From a checkpoint of a small transformer trained on Wikipedia.
Architecture: LayerNorm before each block, tied embeddings.
Training: a variant of Muon for these matrices, 1542M tokens.
MLP neurons of a small language model. Each row is named by its layer, matrix (up: input weights) and neuron, and shows model dimensions 112-175. Each number is 128 + 24 x the weight over its row's rms, rounded and kept within 0 to 255.
After each neuron's rows, "fires on" lists the tokens most often at its 100 highest values on Wikipedia text that the model never trained on.

L2.up1754 [ 98 156 131 157 122 117 100 152  84 175 129 147 141 111 131 135 129 160 135 161 182 176  96 158  87 107  79  91 121 135 116 112 141 141 157 149 142 133 123 140 151 118 113 153 166 127 142 113 154 113 121 143 126 121 132 135 107 117  98 144  97 115 129  94]
fires on: " 2", "th", "ru", "bo", " ho", "H"

L2.up2112 [153 177 140 111 143 123 156 142 138 175  88 132 121 158  97 110 117 106 162 193 151 121 101 121 152 108 168 143 133 139 114  99 138  98 128 117 127 114 104 119 165  77 121 127 119  93 103  98  91 112 115  74 116 146 144 163 128 121 134 105 137  87 104  96]
fires on: " |"

L2.up2555 [112 115 124 113  98 195 133 173 162 135 145 133 126 107 178 138 183 151 145 132 111 141 134  72 142 119 151 114 119  87 111 158 129 140 112 114 108 123 131  68 145 173 101 114 160 134 124 108 149 136 123 157 100 139 124 129 118 100 100 108 145 128 116 151]
fires on: "s", "'", " St", "St", " Brom"

L2.up1711 [130 119 115 142  88 152 109 112 111 150 126 112 113 116 130  81 131  97 154 141 116 124 122  97 112 146  76 128 126 115 164 100 125 142 159 138 109 113 135  80 137 111 177 119 152 109 110 167 169 106 115 132 128 118 139  98 132 113 117 176 104 123 139 121]
fires on: " of", " Go", " Ru", " =", " Tu", " first"

L2.up1527 [108 156 169 164 144 141 157 114 122 137 148 120  88 140  89 139  76 139 157 129  98 139 119 197 124 123  76 131 119 127 151 145 159 138 143 143 130 137 144 143 127  93 121 137 143  83 105 106 160 134 111 119 142 112 118 113 126 130 159 102 126 120 110 123]
fires on: " of", " time", " Trans"

L2.up2785 [115 118 136 131 127 166 139 119 118 126 122 157 124 129 126 126 171 165 147 103 177 133 100 163 150 155 144  99 124 105 138  89 104 143 158  93 112  80 124 162 164 105  89 127 119 108 165 168 117 111 131 133 142 154 106 151 107 132 131 150 112 170 153  94]
fires on: " Army", " government", " military", " administration", " hand"

L2.up1938 [115  85  81 110 128 149  76 127  98 143 162 159 108 124 159 142 167 123 138  89  99 102 113 106 129 105 174 136 135 139 159 153 127 133 129 127 110 116 125 151 148 113 116 136 111 124 130 158 106 167 170 127 132 115  96 163 133 143  83 100  83 128 142 109]
fires on: " with", " •", " resulted", " result", "ru", " Total"

L2.up1414 [110 154 152 119 160 146 136  76 132 144 120  99 121 111 114 135 100 169 123 147 105 173  90 127 134 109 135 156 139 142 101 107 148 139 103 197 104 128 116 152 119 111 130 135 122 164 140 104 140 108 122 152 137 147 134 133 147 121 130  96 109 119 128 137]
fires on: "s", "es"

L2.up2648 [ 97 109 126 131 143 148 113 163 143 167 115 118 122 142 161 121 145 119 163 116 103 138 138 118 121 149 100 105 121 123  91 124 135  75 172 101 146 121 110 122  67 152 136 131 116 189  97 174  96 124 180 120 106 140 120 119 113 160 137 137 143 119  93 133]
fires on: " |", " as"

L2.up1931 [132 145  82 135 101  85 178 100 109 112 104 112 151  97 174 133 178 147  90 156 100 121 147 111 139 114 114 156 174 122 159  99 122 167 168 122 104  79 161 128 140 104 131 111 132  89 134 121 127 141 103 137 152 163 117 144 112 124 133  96 130 130 117 131]
fires on: " N", " North", " Location", " M"

L2.up12 [131 127 168 112 147 125 125 133 136 168 117 139 116 122 121 130 135 124 142 134 126 139 109 127 165  99 141  99 112 129 120 170 146  99 130 153 154 159 145 143 140 177 120 122 115 151 114 151 128 110 123 139 135 142 120 152 133 150 121 155 147 148  96 156]
fires on: ",", " it"

L2.up2140 [177  93 160  76 160 160  96 102 172 155 111 169 146 131 112 124 172 139 124 121 161 146 141 105 120 175 152 125 153 102 146  99 123 115 146 124 153 138 151  89 138 148 139 154 162 148 111 126 135 134 148 118 135 145 146 127 113 191 134 132 133 143  87 125]
fires on: "==", "===", " M", "ic", "ian", " mother"

L2.up246 [133 143 137  92 151 124 125 108 138 173 112 131 110  99 130 124 162 145 163 115 125 155 126 156 110  93 102 178 128 116 103 119 153 108  95 112 110 117 139 151 138  91 147 116 159 144 135 120 135 134  88  94 177 145 127 107 143 157 109 167 149 156 119 105]
fires on: ".", "ly", " long"

L2.up767 [ 71 163  98 165 123 140 134 176 135 119 128 125 155 107 148 128 135 102 139 140 134 145 144 107  73 154 125 174 175 101 191 150 178 157  87 153 105  73 108 115 174 126 140 170 128  63 111 139 123 179 126 127 127 121 140 116 160 104 168  89 127 155 126 112]
fires on: " as", " than", " to", "án", "ó", "a"

L2.up2560 [139 135 164 128  95 143 161 143 146 120 117 130 150 157 110 137 121  70 140 109 119 126 106 144 147 114  86 137 139 145 122 169 117 110 144 124 171 122 147  91 115 111 129 131 139 119 108 133 128 113 113 145  83 109 138 122 143 118 145 136  83 128 153 121]
fires on: " of", " is", "\n", ")", " main", " path"

L2.up2701 [140 159  97 133 137 128 138 133 103 131 119 143  86 141 149 132  79 101 153  99 127 106 132 126  94 157 124 112 130 136 114 129 160 118 152 119 150 105 117 132 133 175 120  82 134 124 125 117 166 125 151 135 107 131 128 160 149 123 142 100 137 139 127 112]
fires on: " |"

L2.up600 [140 150 155 127  89 174  90 149 146 107 160 134  61 151 137 162 135 122 124 155 125  83 106 125 132 100 144 173 121 151 145 158 121  85 177  82 125 131 147 145 119 152 117 103 152 129 201 111 140 140 137 112 115 134 144 155 182 118 140 167 104 121 139 137]
fires on: " 1", " one", " half", " per", " (1", "a"

L2.up2298 [102 131 115  97 150  78  80 107 141 139 134 105 147 129  87  77 154 128 123 141 187 141 132 123 149 111 142 127  99  93 166 119 155 159 149 147  95 117 129 105 120 117 103 140  93 131  92 102 124 141 123  84 156 135 117 145 123 157 118  94 142 113  96 150]
fires on: "c", "▲", "ic", " 7", " 5"

L2.up2431 [173  75 142  82 111 134 137 104 110  99 164 156 117 148 129 179 168 112  72 120 112 116 134 108  95 143 152 125 105 115  77 143 115  82 113 118 120 114 153 132 131 117  97 119 130 119 142 126 121 109 136 103 139 136 144 147 128 114 107 134 106 154 151 126]
fires on: "an", "–19", "—", "-", "–", " from"

L2.up941 [110 162 120 139 129 105 148 119 135 124 123 133 116  87  97  96 116 169 146 110 173 137 130 100 127 120 150 152 130 150 132  94 117 111 152 153 110 122 160 106  97 139 165 110 162 105  98  84 128  80  73 121 116 169 146 153 143 134 117 150 124 105 117 109]
fires on: " |", " either", "/", " ("

L2.up2449 [124 132 104 147  90  99 131 136 134 152 118 117 143 137 146 110 126 151 141 152 127 117 102  87 107 129 139 145  97 117 102 159 161 157 139 148 102 139 150 157 126 104 129 141 118 144 115 107 130 110 148  97 140 119  79 155 138 173 123 109 138 129 125 166]
fires on: " g", "G", " Reg", "g", " Bo", " cor"

L2.up2771 [101  91 134 129  71 132 127 163 133 149 123 131 129 107 115 158 121 158 141 149 112 128 108 137 147 136 159 115 128 145 135 100 169 136 115 115 102 120 145 100 115 132 143 124 149 119 168 109 120 133 151 150 108 138 115 131 121 130 128 140 113 156 139  67]
fires on: "N", "W", "S", "P", " is", "The"

L2.up2164 [127  85 152 111  76 169 171 136 147 108 160 106  92 143 139 148 133 151 165  96 114 177 116 124 122 158 131 139 146 161  89 147 118 135  90 117 152  99  95  98 160 126  88  99 150 193 161 149 111 130  89 119 127 105 104 113  80 131 186 142 114 137 112 123]
fires on: "-", " m"

L2.up1578 [139 136 109  98 124 125 145  90 149 145 107 137 104 118 139 126 125 168 124 136 161 110 109 133 115  64 161 199 110 124 161 164 128 125 121 142 139 161 127 142 148 132 123 120  92 139 153 108 155 150 141 140 140 136 100 162 178 110 141 145 146 119 113  93]
fires on: "by", " by", " By", "By"

L2.up2705 [120 117 107 124 124 133 107 122 107 150 106  90 148 125 131 136 153 133 120 134 115  89 137 154 117 101 130 147  85 136 127  92 135  88 116 133 100 135 114 117 118 105 168 111 151 120 154 112 101 135  76 123 150 150 106 169 117 109  85 147  79 143  93  75]
fires on: " and", " &", "y", "/"

L2.up1539 [120 147 124 130  86 132 140 141 137 101 140 122 165 133 135 151 129 100 138  91 172 158 116 137 136  86 142 133 110 126 115 159 117  99 110 125 150 159 134 167 168 160 132 100 100 145 127 127 114  98 106 120 145 148 175 185 152 123  85 112 140 111 119 115]
fires on: ",", " that", " years"

L2.up619 [143 138  81 116 131 144 133 143 117 163 133 106 128 117 126 108 125 123  69 146  89 134  97 157 104 122 116 203 131  70 152  78 135 146 126  89 130 104 130  88 138 115 129 150 111 167 135 137 138  77 169 181 183 175 121 122 163 121 146 112 131 115 170 157]
fires on: "E", " Dis", " by", " ±%", " since", " Swing"

L2.up2450 [108 142 152 132 126 100 135  87 123 126 133 109 118  61  90 169 176 142  89 122 134 149 133 159 123 131 113 144 122  95 135 110 126 114 127 137  93 135 156 127  88  88 131 116 112 117 121  97 129 106 108 139  91 115 175 117 137 134 129 146  75 125  75 135]
fires on: " M", " in", " N", " above", " Ni"

L2.up1260 [134 116 122 171 114  93 122 134 143 112 171 133 113 114 128  97 123 151  85 144 161 149  98 124 144  92 161  58 113 117  89 116 150  96 132  99  94 160 127 153 164  81 143 114 154 142 102 160 119 164 136 107 105 143 112 113 119 150  93 140 110  71 105 123]
fires on: "-", "'", " as", "/"

L2.up1481 [138 149 137 123 119 130  96 118 126 128 184 111 175 116 117 166 145 118 131 101 136 120 114 115  97 126 116 161  98 157 147 123 133 121 116 159 116 167 115 118 115 142 125 152 159 127 136 174 119 156  95 135 115 138 138 141 119 151 111 125 106 107 145  76]
fires on: " —", " by", "st", " 3", " named", " 1"

L2.up1896 [134 163 128 103 118 147 112 107 117 114 146  93 114 123 137 116 131 164 128  99  94 125  83 114 153 139 142 110  96 142 153 136 111 149  85 115 130 130 105 129 169  93 161 151 181 156 138 101 128 158 158 104  78 179  93 164 160 133 171  88 122 108 126 157]
fires on: "-", "ed", "i", "n", "il", "in"

L2.up529 [127 171 137 114 132 139 113 126 118 136 154 129 139 122 124 124 134 180  86 108 123 127 134 177  91 137 131 117 125 109 149 142 158  94 140 138 146 155 145 110 114 171 137 132 163 112 146 102  93 130 119 160 146 129 114 175 121 122  99 129 167 112  86 149]
fires on: "-", "ly", " and", "y", "bi", "l"

L2.up1972 [130  99 152 118 115 131 133 114 141 106  91 125 104 143 157 151 137 137 141 109 110  92 116 134 131 144 163 130 135 137 151 147 138 108 145 125 132 144 113 115  96 181 154  81 129 154 118 107 103 126 142  91 144 132 116 126 163 104 105 139 140 130 127  98]
fires on: "\"", "'", ")", "al", "]"

L2.up1492 [131 109 141 109 121  71 131 133  69 159 158 114 171 101 122 153 105 172 135 145 115  85  93 140 136 121 153 142 173 163  97  90  80 138 134 133 139 126 115 174 145 138  89 106 157 105 136 110 137 125 129 138 150  96 166 141 141 115 114 107 129 128 113 116]
fires on: "s", ".", ":"

L2.up1623 [163 105 134 127 141 117 116 163 102 154 104 113 116 115 129 172 127 122 151 121  99 150 146 140 120 105 134 132 166 135 125  95  92 138 140 143 165 140  99 157 107 110 122 127 145 107 109 119 139 133  96 129 128 133  94  88 169 141 156 144 140 135 125 144]
fires on: "s", "ci", " code", "C"

L2.up190 [117 150  80 135 131 122 114 124 133 162 155 128 117 147 140 165 141 164 114 150 126 110 118 113  68 145 146 134 123 114 151 150 136 122 124 150 111 117 166 108 105 156 149 108 124 150 176 162  83 120 111 143 113 135 165 131 122 178 137 159  84 124 113  87]
fires on: "th", " 1", "st"

L2.up416 [134 119 151 134 128 140 144 107 135 176 138  86 108 135 125 130 107 128 159  98 145 117 105 154 146 116 143 131 156 128 143 120 142 119 127 114 108 114 126 104 120 163 116 121 115 159 167  86 140 143 154 141 135 148 148 141 134 149 103 113 153 127 116 122]
fires on: " of", "ous", " relay", "al", "ring", "]"

L2.up2200 [143  81 144 143 151  90 126  96 113 138 141  96 112 111 139 143 128 154 145 143 120 131 123 135 138 138  99 136 172 143  74 143 104 117 122 134 112 157 141 141 174 141 123 129 148 135 104 169 132 134 112 165 144 139  83 142 148 166 185 128 156 153 127 144]
fires on: ","

L2.up2004 [111  88 137 117 148  91 121 120 127 142 122 157  95 179  91 111 158 151 132 136 164 132 149 110 132  88 107 101 102  90 146 150 133 120 140 140  94  94 129 142 150 167 154 126 103 128 147 133 127 108 117 137 119 120 136 141 116 144 114 102 180 109 164  86]
fires on: " |", " only", " Colorado", " 21", " last", " 22"

L2.up1537 [125 137 116 128 158  77 115 132  93 121 169 129 141 148 147 129  97 179 136 136 116 138  98 137  77 113 157  80 163 120 123 162 164 107 121 136 150 143 133 137  82 150 138 157 137  98  84 142 144 159 120 141 168 121 117 105 134 132 117 144 101 113 116 144]
fires on: " as", " -", "/", " –", "–", " least"

L2.up2804 [113 162 116 139 108 131 147 124 110 103 135 105 140 121 130 139 145 159 146 111 128 129 182 142 117 107 133  44  77 120 138 152 128 132  79 105 142 116 133 136 153 103 154 159 152 121 125 160 132 101 116 138 126 107 141 113 123 110 129 106  88  98 121  62]
fires on: " where", "a", "na", "we", "ew"

L2.up522 [129 106 139 144  74  99 148 120  94 156  78  91  90 147 130 111 140  89 172 169  93 103 163 131 122 171 130 158 147 135 137 142 147 118 111 118 108 152 125 136 131 118 148 135 152  85 154 136 146 134 126 103 145 149 116 127 134 144 136  99 104  97 114 116]
fires on: " such", " most", "N", " so", " is", " that"

L2.up2720 [146 155 183  85 114 136 145 139 143  98 129 101 122 120 183 132 123 159 163 104 122 141 130 144 123 126 125  82 149 123 180 134 127 155  88 121 129 111 185 133 122  79 147 151 107 164 120 121 100 146 105 164 143 104 128 112 159 148 162 113 128 111 102  98]
fires on: "ho", "i", "ur", "de", "lu", "ji"

L2.up1344 [112 163 125  84 108 128  83 114 160 167 128 124 110  95 143 128 116 122 104 150 105 161 138 102 153 120 116 115 143 153  95 108 113 141 104 112 148 132 160  76 150 139 134 143 133 144 100 150 133 123 142 134 143 135 126  88 144 137 154 102 159 125 140 110]
fires on: " de", "de", " order", " department", "Le", " collection"

L2.up2088 [126 123 164 148 146 133 108 123 111 146 141 152  99 123 118 149 121 150 119 141 113 108  96 101 118 121 167 122 111 101  99 141 124 136 127  68 108 141  98 156 125 134 118 124 145 129 126 101 147 111 189 120 141 145  52 119 136 105 147 157 142 150 112 143]
fires on: " and", " to", " other", " later", " -"

L2.up1674 [123 102 107 122 156 140 121 104 139 119 133 131 130 148 109 143 120 115  97 144 107 129 120 122 108 110 113 160 127 119 121 132 109 109 116 144  93 105 132 149 145 143 130 137 132 133 163 149 107 111 136 122 108 121 114 103 154 155 147 113 125 137 121 111]
fires on: "-", "st"

L2.up419 [ 75  99 162 142 117 124 103 124 113 156 102 121 129 103 166 125  94 132 168 126  85 133 137 144 148 112 161 134 134 153  83 126 134 140 103 129 130 156 139 117 189 114 146 116 127 126 122 132 137 137 119 149  90 167 129 123 121 162 120 143 135 137  59 121]
fires on: " |", " of", " when", "mund", "kin"

L2.up1934 [129 149 134 124  79 143 157 167 116 111 138 145  97 136 152 134 136 191 133 138 140 128 116  94 108 159 137 152 169 129 137 144 118 161 140 132  91  99 137 136 112 128 118 110 164 143 109 115 124 116 122 109 154 131  90 113 108 118 165 149  93 126 110 144]
fires on: " and", ",", " region"

L2.up1291 [ 87 129 147 124 144 154 127 158  96 206 162 108 138 113 134 110 114 111 130 143 118 117 129 110 153 170 117 131 125 117 122 142 124 156 152 133 103 137 113  93 145 105 123 151 151 144 131 144 141 143 151 107  98 114 137 113 116 135 104 103 135 102  85 125]
fires on: "s", "t", "ve", "ciones", "ment", "tion"

L2.up1369 [145 111 110 126 184 120  94 139  94  99 143 132 165 122 154 138 164 134 112  86 125 140 107 144 110 141 124 163 138 133 147 127 140 169 129  88 138 104 126 164 131 162 110  95 156 100 135 184 118 134 108 148 111 125 147 109 108 135 108 120 122 139  99 110]
fires on: " it", " him", "it", " You", " China"

L2.up2163 [108 177 135  85 189 133 126 163 121 166 164 118 100 130 103  98 142 135 144 137 114 111 166 124 105 137 121 130 149 133 128 111  71 129 136 130  97 107 103  90 101 117 111 113 146 105 157  86 120 150  91 119 120 192 121 128 119 158 124 115 118 127 123 104]
fires on: "c", "ic", " Ac", "ec", " sc"

L2.up2790 [133 160 143 111 153 127 137 135  97 110 141 136 113 118 115 122 120 144 141 134 136  68 111 126 141  80 139 109 107 145 155 120 118 131 134 143 140 138 134 157 138 208 148  88 118 137 155  91 127 168 154 105 107 104 106 181 139 131 124  97 121 155 115 181]
fires on: ",", " from", "–25", " in"

L2.up844 [103 133 100 128 152 135 148 167  90 143 143 156 109 105 151 100 201  96 129 112  78 174 116 159 141 117 131 144  74 123 144 151 115 155 131 137 116 127 104  98 129  86 142  86 127 124 161  92 139 108 102 100 116 162 127 114 116 111 112 133 119 131 121 143]
fires on: " E", "E", "'"

L2.up2768 [131 145 150  96 106 144 144 130  67 134  99 119 126 149 160 134 110 204 130 118 130 149 109 146 125 132 167 149 123  61  94 151 134 141 136 110 130  86 134 191 146 104 161 100 131 139  86 103 120 161 130 125 143 112 145 112 112 139 110 100 155  99 160 124]
fires on: " ", " Su", " pre", " su", " para"

L2.up248 [178 120  94 145 144 147 133 137 118 122 157 135 113 135 203 128 154 124 156 147 147  98 162 132 112  81 126 171 116 145 159 103 106 113 105 119  85 110 136 124  95 147 167 129 153 166 142 145 137 116 121 117 158 123 152 145  91 130 146 131 144 137  91 145]
fires on: " which", ".", " with", "ID", "fo"

L2.up2161 [117 121 121 113 106 164 134 130 119 143 122 121  88 107 112 133 165 137 132 139 118 107 128 122 154 106 100 176 108 115 145 102 108 161 126 135 150 140 155 132  55 141 143 108 182 153 124 114 111 116 154 141  82 157 122  64 147 129 111 147 160 103 145 107]
fires on: " San", " Government", " Royal", " Governor", " Queen"

L2.up1894 [148 100 126 147 115 137 115 117 149 146 137 139 144 178 157 103 101 139 115 173 135 147 128 122 161 115 131 140 158 147 138 136 145 140 102  75 131 102 141 146 155 116 113 127 106 104 156 128 117 145 125 142 131 159  96 124 189 150 134 138 151 119 105 107]
fires on: " of", " |", ";", "):"

L2.up758 [ 95 102 143 130 111 149 111 154 105 114 116 101 108 164 107 109 132  63 145  96 172 141  96 146 123 165 122 139 131 132 167 118  93 120 147 164 153 107 141 137 120 102 142 152 119  78 141  96 140 151 108 142 122 112  73 138 111 143 126 106 125  94 144 136]
fires on: " of", " to", " as", "id", "fe", "ic"